config.yaml
num_attention_heads: 6
qk_norm: false
init: "uniform"
init_std_o: 0.0
init_std_down: 0.0
optimizer: "adamw"
beta1: 0.9
schedule: "cos"
final_lr_fraction: 0.0
MLP neurons of a small language model. Each row is named by its layer, matrix (down: output weights) and neuron, and shows model dimensions 256-383. Each number is 128 + 24 x the weight over its row's rms, rounded and kept within 0 to 255. Numbers have three digits each.
A block is one neuron, or neurons of one layer that tend to fire together. After each block is what it responds to, as a language model described it from the Wikipedia text at the highest values.

L8.down25:129114101113143160145109134150121111128147149094147129103152127091107084111153132175166167131104120093104128106182125144102158119117188103112166162104118103086141111115132129121081149128145121134066140160151112112121147131095139140131093103110075127107121099110079094101145167162133102130152100107136083108138113126169127132138110119172133168157117135151114100100196116120160112120107
L8.down96:138107133114115121078163122140136138136109137135158102111132176136119106100114130148147129119105156123126185102149070124167135124139163117133095131108123123115124127123126141129123116086065137083099134146153127069122097122105121138101104128129127116114175115163146078133104136098118149134129123149105136117097131145125101127093166098126109157109114136111126157157137127204117095130115
L8.down179:120084136157108119090134119102135165116139141133150128081124103126106114095107160116131145116151123129187133137134117158141130131116133165098108150100088133168128147154159126111157142089103089098124136124140084120163093103105139113126137133147141138154157095163142139143144095132100154119114145111153187133099077140132117137118145122137129149153101093085112155168135135137116168164125
L8.down283:118079153133093162111102119120120129154145131100131114129117127144127100128099151119113117131131160135141135129105106135120138117132166128137118137140108109126170131174087120140114154091113116122147150114112138110140118105120145116127115141143133099126142116161133154167158142136092157152162141167164148116159141125119140146125170111116164150128143104090109108112132147126105160191146
L8.down569:133147117148149133109134124131120133123110130090119124143112100144128128111131147141142114123131127154160159111115092128145151129133139105144133134105111107166142142146115122107125139064118096112136111134145102149134143124128135121114125126131120146136105158146141111139119118105144130148135111147167151141112106108127132136114141130129133157107159108114132112146129154178125201165135
L8.down754:114118116118171123143117124112131101099146148105108136134112103121096112113118103148111135145154122139101114116144103134126118118127128080111189124097112104118105170119157134126069150169183119106082155142114104085116142129148156138119102152118109121124111115112104095104107183121139064120131121140146138101146140139147092108144130152150125131128142134113159157109148148086145091082135
L8.down930:124124143129128141138129129142136111145126110141129120125138145155132127124129156156140121116120115152168132139105112118120111142133143135117112134144113146125125135130110121125107138086120119124132099139131113125116133128138145138118122130113131108153133119139117112127127128133146131119151139138137148138106151144115114146100143129132135115128136148133129127134131139135145206117130
L8.down1275:101084079155118178122107100138134179126090132105107082122111127061127106159081119154126126139074103132108126115123127118128132115137178121105128134125204118145137093126145134126114133158136115144111128131150118097102171103104160150105140112126141127169139121089114092102127146125141113106114122181137095105130161109127125164134116114147135150126097145136166146144124112132153126153144
Mid-word subword fragments. Interior pieces of longer words split into several tokens, such as ind-o-ors, def-or-estation, enthus-ias-m, int-ric-ate, plus scattered table and biography tokens.

L5.down17:087130157136093120152108099131116133171103143134118073107088172116172128132109156140086161111115124161119096113111084154117096152142106129153129086114146126095174096175084156167155130144133131134128155134146140168116137129179136100140125108122115080122060087109150142110147138124125137132094141074116116110107117128144098145128147155083131169152132172133163153121130149128134151178131
L5.down1028:127099158144124139143129122163130166092113137113134123145104097082137145116098125111164145098173138103166158177161118130166138136142081162134088098149115113112118127100141088138124130182119132151136125153156160105128100154155091121140131168077123118135097130099156101113181114134198130114108115140110097140146177111160145145113183149137091101154151122075118130169133156084132136095137
Mid-word subword fragments. Short fragments inside longer words, split mid-word, e.g. hall-uc-inations, int-ric-ate, v-oc-als; also whole nouns like intersection, murder.

L8.down381:139145141101136118136105125169111121137112126170133120129136103106161143174110123110143150099114154135127131124124162100146108102125133156123111146147131161096118127126156118132147136134087132121110156145122097120142143113113145139109091105123152135122153091112170143124127107135107091137137118122139145071154145121187202128122110130065148141141150140130127119107115148142116117156144
L8.down566:097105144117144146108151104130125121149147088117114129147118132160116119137125150131136110175102113140182123132094114141117099132112160124124126132166111113155107098128148110119124137067132101174129098122139131104132127144128148130144093142112116129109133153122137108151124130143110149137156134135094148120159161096104105136112129132115123144118131138171133103072101129124178200102117
L8.down811:127169127090119093125163121150152164099138130144121094107074120114134129153188148126139106103120117045131149129125114152102133138142125106152136154116102145138101108117153139132140127130105144095103126137127086116206127117086142112142122060125092133168094157149170139099113100127113127105135140111125130130130143094186114102099119114114109140128140137089139145133101130161108105076110
L8.down828:130118145077111159143122140127113136116110151147120117104098093126101135119137105119160131140156145121119104130119182143103121152124125131129137108151142140150117159149073130102117138122151136158126108145118110121128137143151127117183106116148140124138124106098141118123122098117117130099095118056113077120133111136087126134159095136116182097152089119121186170099103136160134133129095
L8.down1168:124150130144106075121118151132121126142115154121107071172109077108128195150141111138160081126153119086150170100065152137109132151137137114147127114153134093174143118108130119139123136087125128167095175150114123134148144148082159143109131106139109151136128108149126099134106114088141132124124159110158131150124138141134124155136124114085149092136122135153122095150088119117120173110077
L8.down1185:119164138120075114112095138156154149136142101134135159138111118113097152102121091118107112138147137106150144082137104141156136135142147123083113149121140126111099117139122123113130125092121134098136129151182079108144091130085104125115096122105131141119087111130132182117127141103122147120135112115134107130115136127085144138125131095141101142104150131097149149143094162146111151091112
L8.down1226:120108134130150141109123087131131136136124144110123168163149137092146099150121058149128137180142097129128137100140142130175096118124121163154110155126137133110147117134113139100121158141127109131122156128154128152096136124152145201103101133105138132156134115159139098160134104134074107114106128123168122146112132135085151126171115116170143107076106146110129152088101134104116136131126
L8.down1514:151175145124137143123114159142104166140096145079119113162127097148099181160076102120126110139146141132132141096091146133124104154105149129142117140127081133147168074156121078111154127078136115132142133130151118153134150176125163180099137106134111140136133133155123081107112114133160110132130169065065110168127143130139130158124153107172121100147133113114144157158084124110113158150124
Copula after the subject. Copular verbs (was, is, became) right after a sentence's subject, often He or a name opening a biography paragraph, plus the next word (the, also, most).

L9.down73:126154151140138128095129173107149150113135130104147112117121156143118137157144145075160126123118115127194105128141128158115154113103140137146099130123119126124118131147184147133128113099094143124109164127152116124125134097117111092145127098172147137117129115150123117103155092133110145162146117099178124108127142155153108160123121142161093141104116141125165161140174152105108108124127
L9.down193:118150150140132158119130139147143103140120134160126101095121140134155115125112095132117153153149112110202111100119157088134097148117158121174085137092132134121134105131152142116169122068097123125151099143122145158119137143102094132134135123150147148155138150128147120092121133164133107121099107129126124081147159152133124146117111123171136121128150135126129168139145166104110170195100
L9.down597:126165116126141153151132132099184153154140155146134116091166117162091129134126151111185164082098110115131116119166155140117158139108157125159120107085154112120124146112160105115154142127133149131147113073132131130105142118106077079095147134166151150103142138125135128072111129172111141171149109142135129114124106109130153147131143102141130124128092100118129118145179157144148117092153
L9.down1058:094110145135137146124124129152130127115118118136120096119136118153122137121149071160136164078141158122131134136109154127080140120124119110122158143155108114168098187111094116149082114129117081174126133171152114129136110098101110141134176099114123151101127102149130092127072126183155111116139137144168135094137082154125158126120135133123181120116108182127097123113118105157119117146128
Subject noun before verb. Last token of a sentence's subject noun phrase, just before its main verb, as in the Boilermakers found, the film debuted, Alou was.

L9.down406:130111167099125129171126140154096075175171148156133177131144091128134121119111090156113138109118082146147088136170138147121116165082125110117146121175146103135124161148146105167154129162087120097082126084100114119105118100136122141146108133117126094139142144137135150109169156150095121076112149153103135142110132135124135118157142167111124053169086123126139091165142077112126134119151
L9.down425:106121104151132151138119171085138167142102130130121124126081120143134131089191122184132110099088114120126103135085093097183136134127138149128148096140155127131148166136135092079101133126123114194154149140134104108106113125164162114088166105134152114127107129100132087106146096118109156126133123108128165111108111125142141119153110135187149149125131096143143105102118113109109157144142
L9.down489:089132105101127109197172129118126117099117119108168164136078140165109143108138116105111108141130102110092148139145104121150126134115140123113068132113115089141102140133109113209116117097129134163107144110111135097123108108152112120119143187118105116136120116113148155135094086167087114102124158087084122163099150122125157136160173116125137168096119136137175108106096129161133123153112
L9.down1419:150108176145125111127146110131169154099129103144153094124133136122102123114116126118131142147096127152091115066134175110136112137159142078151151185073140131112135113105130126143129117108131146127113173156159111109198085136112126126140101117135129134119139133129120062185082119084149128173141140122150152148108125143133095140129117115124074136126110111121133152137073159129104085106155
Table cells and post-"the" nouns. Number pieces in pipe-delimited stats tables (decimal points, spaces, minus signs, as in 3.09, | 6), and prose nouns right after "the", like darkness, exception.

L5.down576:135134160156147124110152127126150088107166132107146116117119098167119107164140149134111044140096143122141148128147094118117127103095130143129141124118122112123093102105100115164123158102135132119078094129143087171150113112119111143158103136090112104130134160159136115128125140115140209119130155144104139094166137075130151128115157121110125133133127077135138107113166147129144114151125
L5.down1447:145151126144147143124139122149157102137152163110139110136146140128126100110133134121137108145155167100147132127086079161165118106149109114114107140118091125109117164136177111107153117121092111133115131152135135153128134169134122179119119155080141124117151127128076124133118113089140160118138107114109155108177101127122104121128128138147152136116127112096108115129161173128135160130164
Copula after subject. Forms of "be" and linking verbs (was, were, became, be, been) right after a subject noun or pronoun, e.g. "The offensive was", "Whipping Boy were", "he was elected".

L8.down258:125130132122137120170136137152154136139133129111092100149188124084131149101142106141123145140143147116158107149134092155173089113144106113105106123122162116118113162136087124109142148100140135136109142136145123100128139184137093154110123143120086137126142158142136079106098114137115115121092132136131163127137139135133108121179129125131150123113106162177134180124118106117116178095154
L8.down366:134137158107153079116143125144132096115108117127149119125133078155089132087140127140138151107116143143150139106122121134155144108106124131140140158120152155143131131130126138119128130074120136155131121127133160126114130139143148123145133153112129142136139130136108140125133123106089125149078139115137174159096129141125155142131122128133159169143127096120108105077136160118116184132128
L8.down450:133118121112127111138135121149108122138119107109126138121123133125139123119070123120137108089098144108155111119140108167160084115141126160138174075109171174122123129147088146094165122094148154116139155123144115105101146149141145136130116156095091132137141127134113080153110119117143102135127126126118107109111152113118120119151147113147072131125114142126113137147103164110156182125138
L8.down488:125148148117140126128135137127139110114123136128153138133143139120113133113123138106140156110113153139141099127099113172175100107130189128136147148145132144142102131134093120104141117030116126124079146121133127145125106134108145137119135128090115127129118125070109122127116135081100149134126127131122157164156124134121176154116111120125137125106086138130132138113139131138100212097129
L8.down510:139143108112104116144118085144125114106095113111087140134145113115128116132095078110115102093113134104098135153139101137124106130093097138131151134133168127105128103139129127119137113112156105132126187150141124119124157116096146146122102104120114142116166134104127144139109125148153106130104114098124120108130151091116102108129144141132081095124104128107131141147122108090130141119131
L8.down1146:128155136151091088111132116165138124145134155133121068092131143116150131134133159097142109112152152117166135143146120121144134133149117130108109114093180129126153112139094126103137139115144155123140119115154102128121164151107110141135085162110129146144178144117146118092137074128135123140126109102133156128114121141119137146110171106142104141150093114139101187151169162126103167122115
L8.down1195:127151072137102140141142131113138083116152120115142150145121184083108085101139139095144139105079128111111120132130078175135052135124112143119163133103128131139097166153098102125113107155129098136109107111105124146142137086169139153114131183112143158089143093133145155113120128143140093137103116115121127144135144117177120099149145125161107127113152141157180105113149164137136150128180
L8.down1402:145098122142128139103055148122122120120133112097151120134133176120109096138140102139067129103101143139167128093155103157168098111157110150124161152103122142107133136139123176117129176105134107124132116162130129121106127140120105143110113141144088160140110115097099117141103116111143130147106118130092136134163121109111095140121161151153092104096131110058127128155097130121104157131127
End of numbers. Fires on the last digit of long ID numbers, such as OCLC or NRHP reference numbers like #8700009'1', and on the separator or unit right after a number: |, comma, en dash, mm, /km.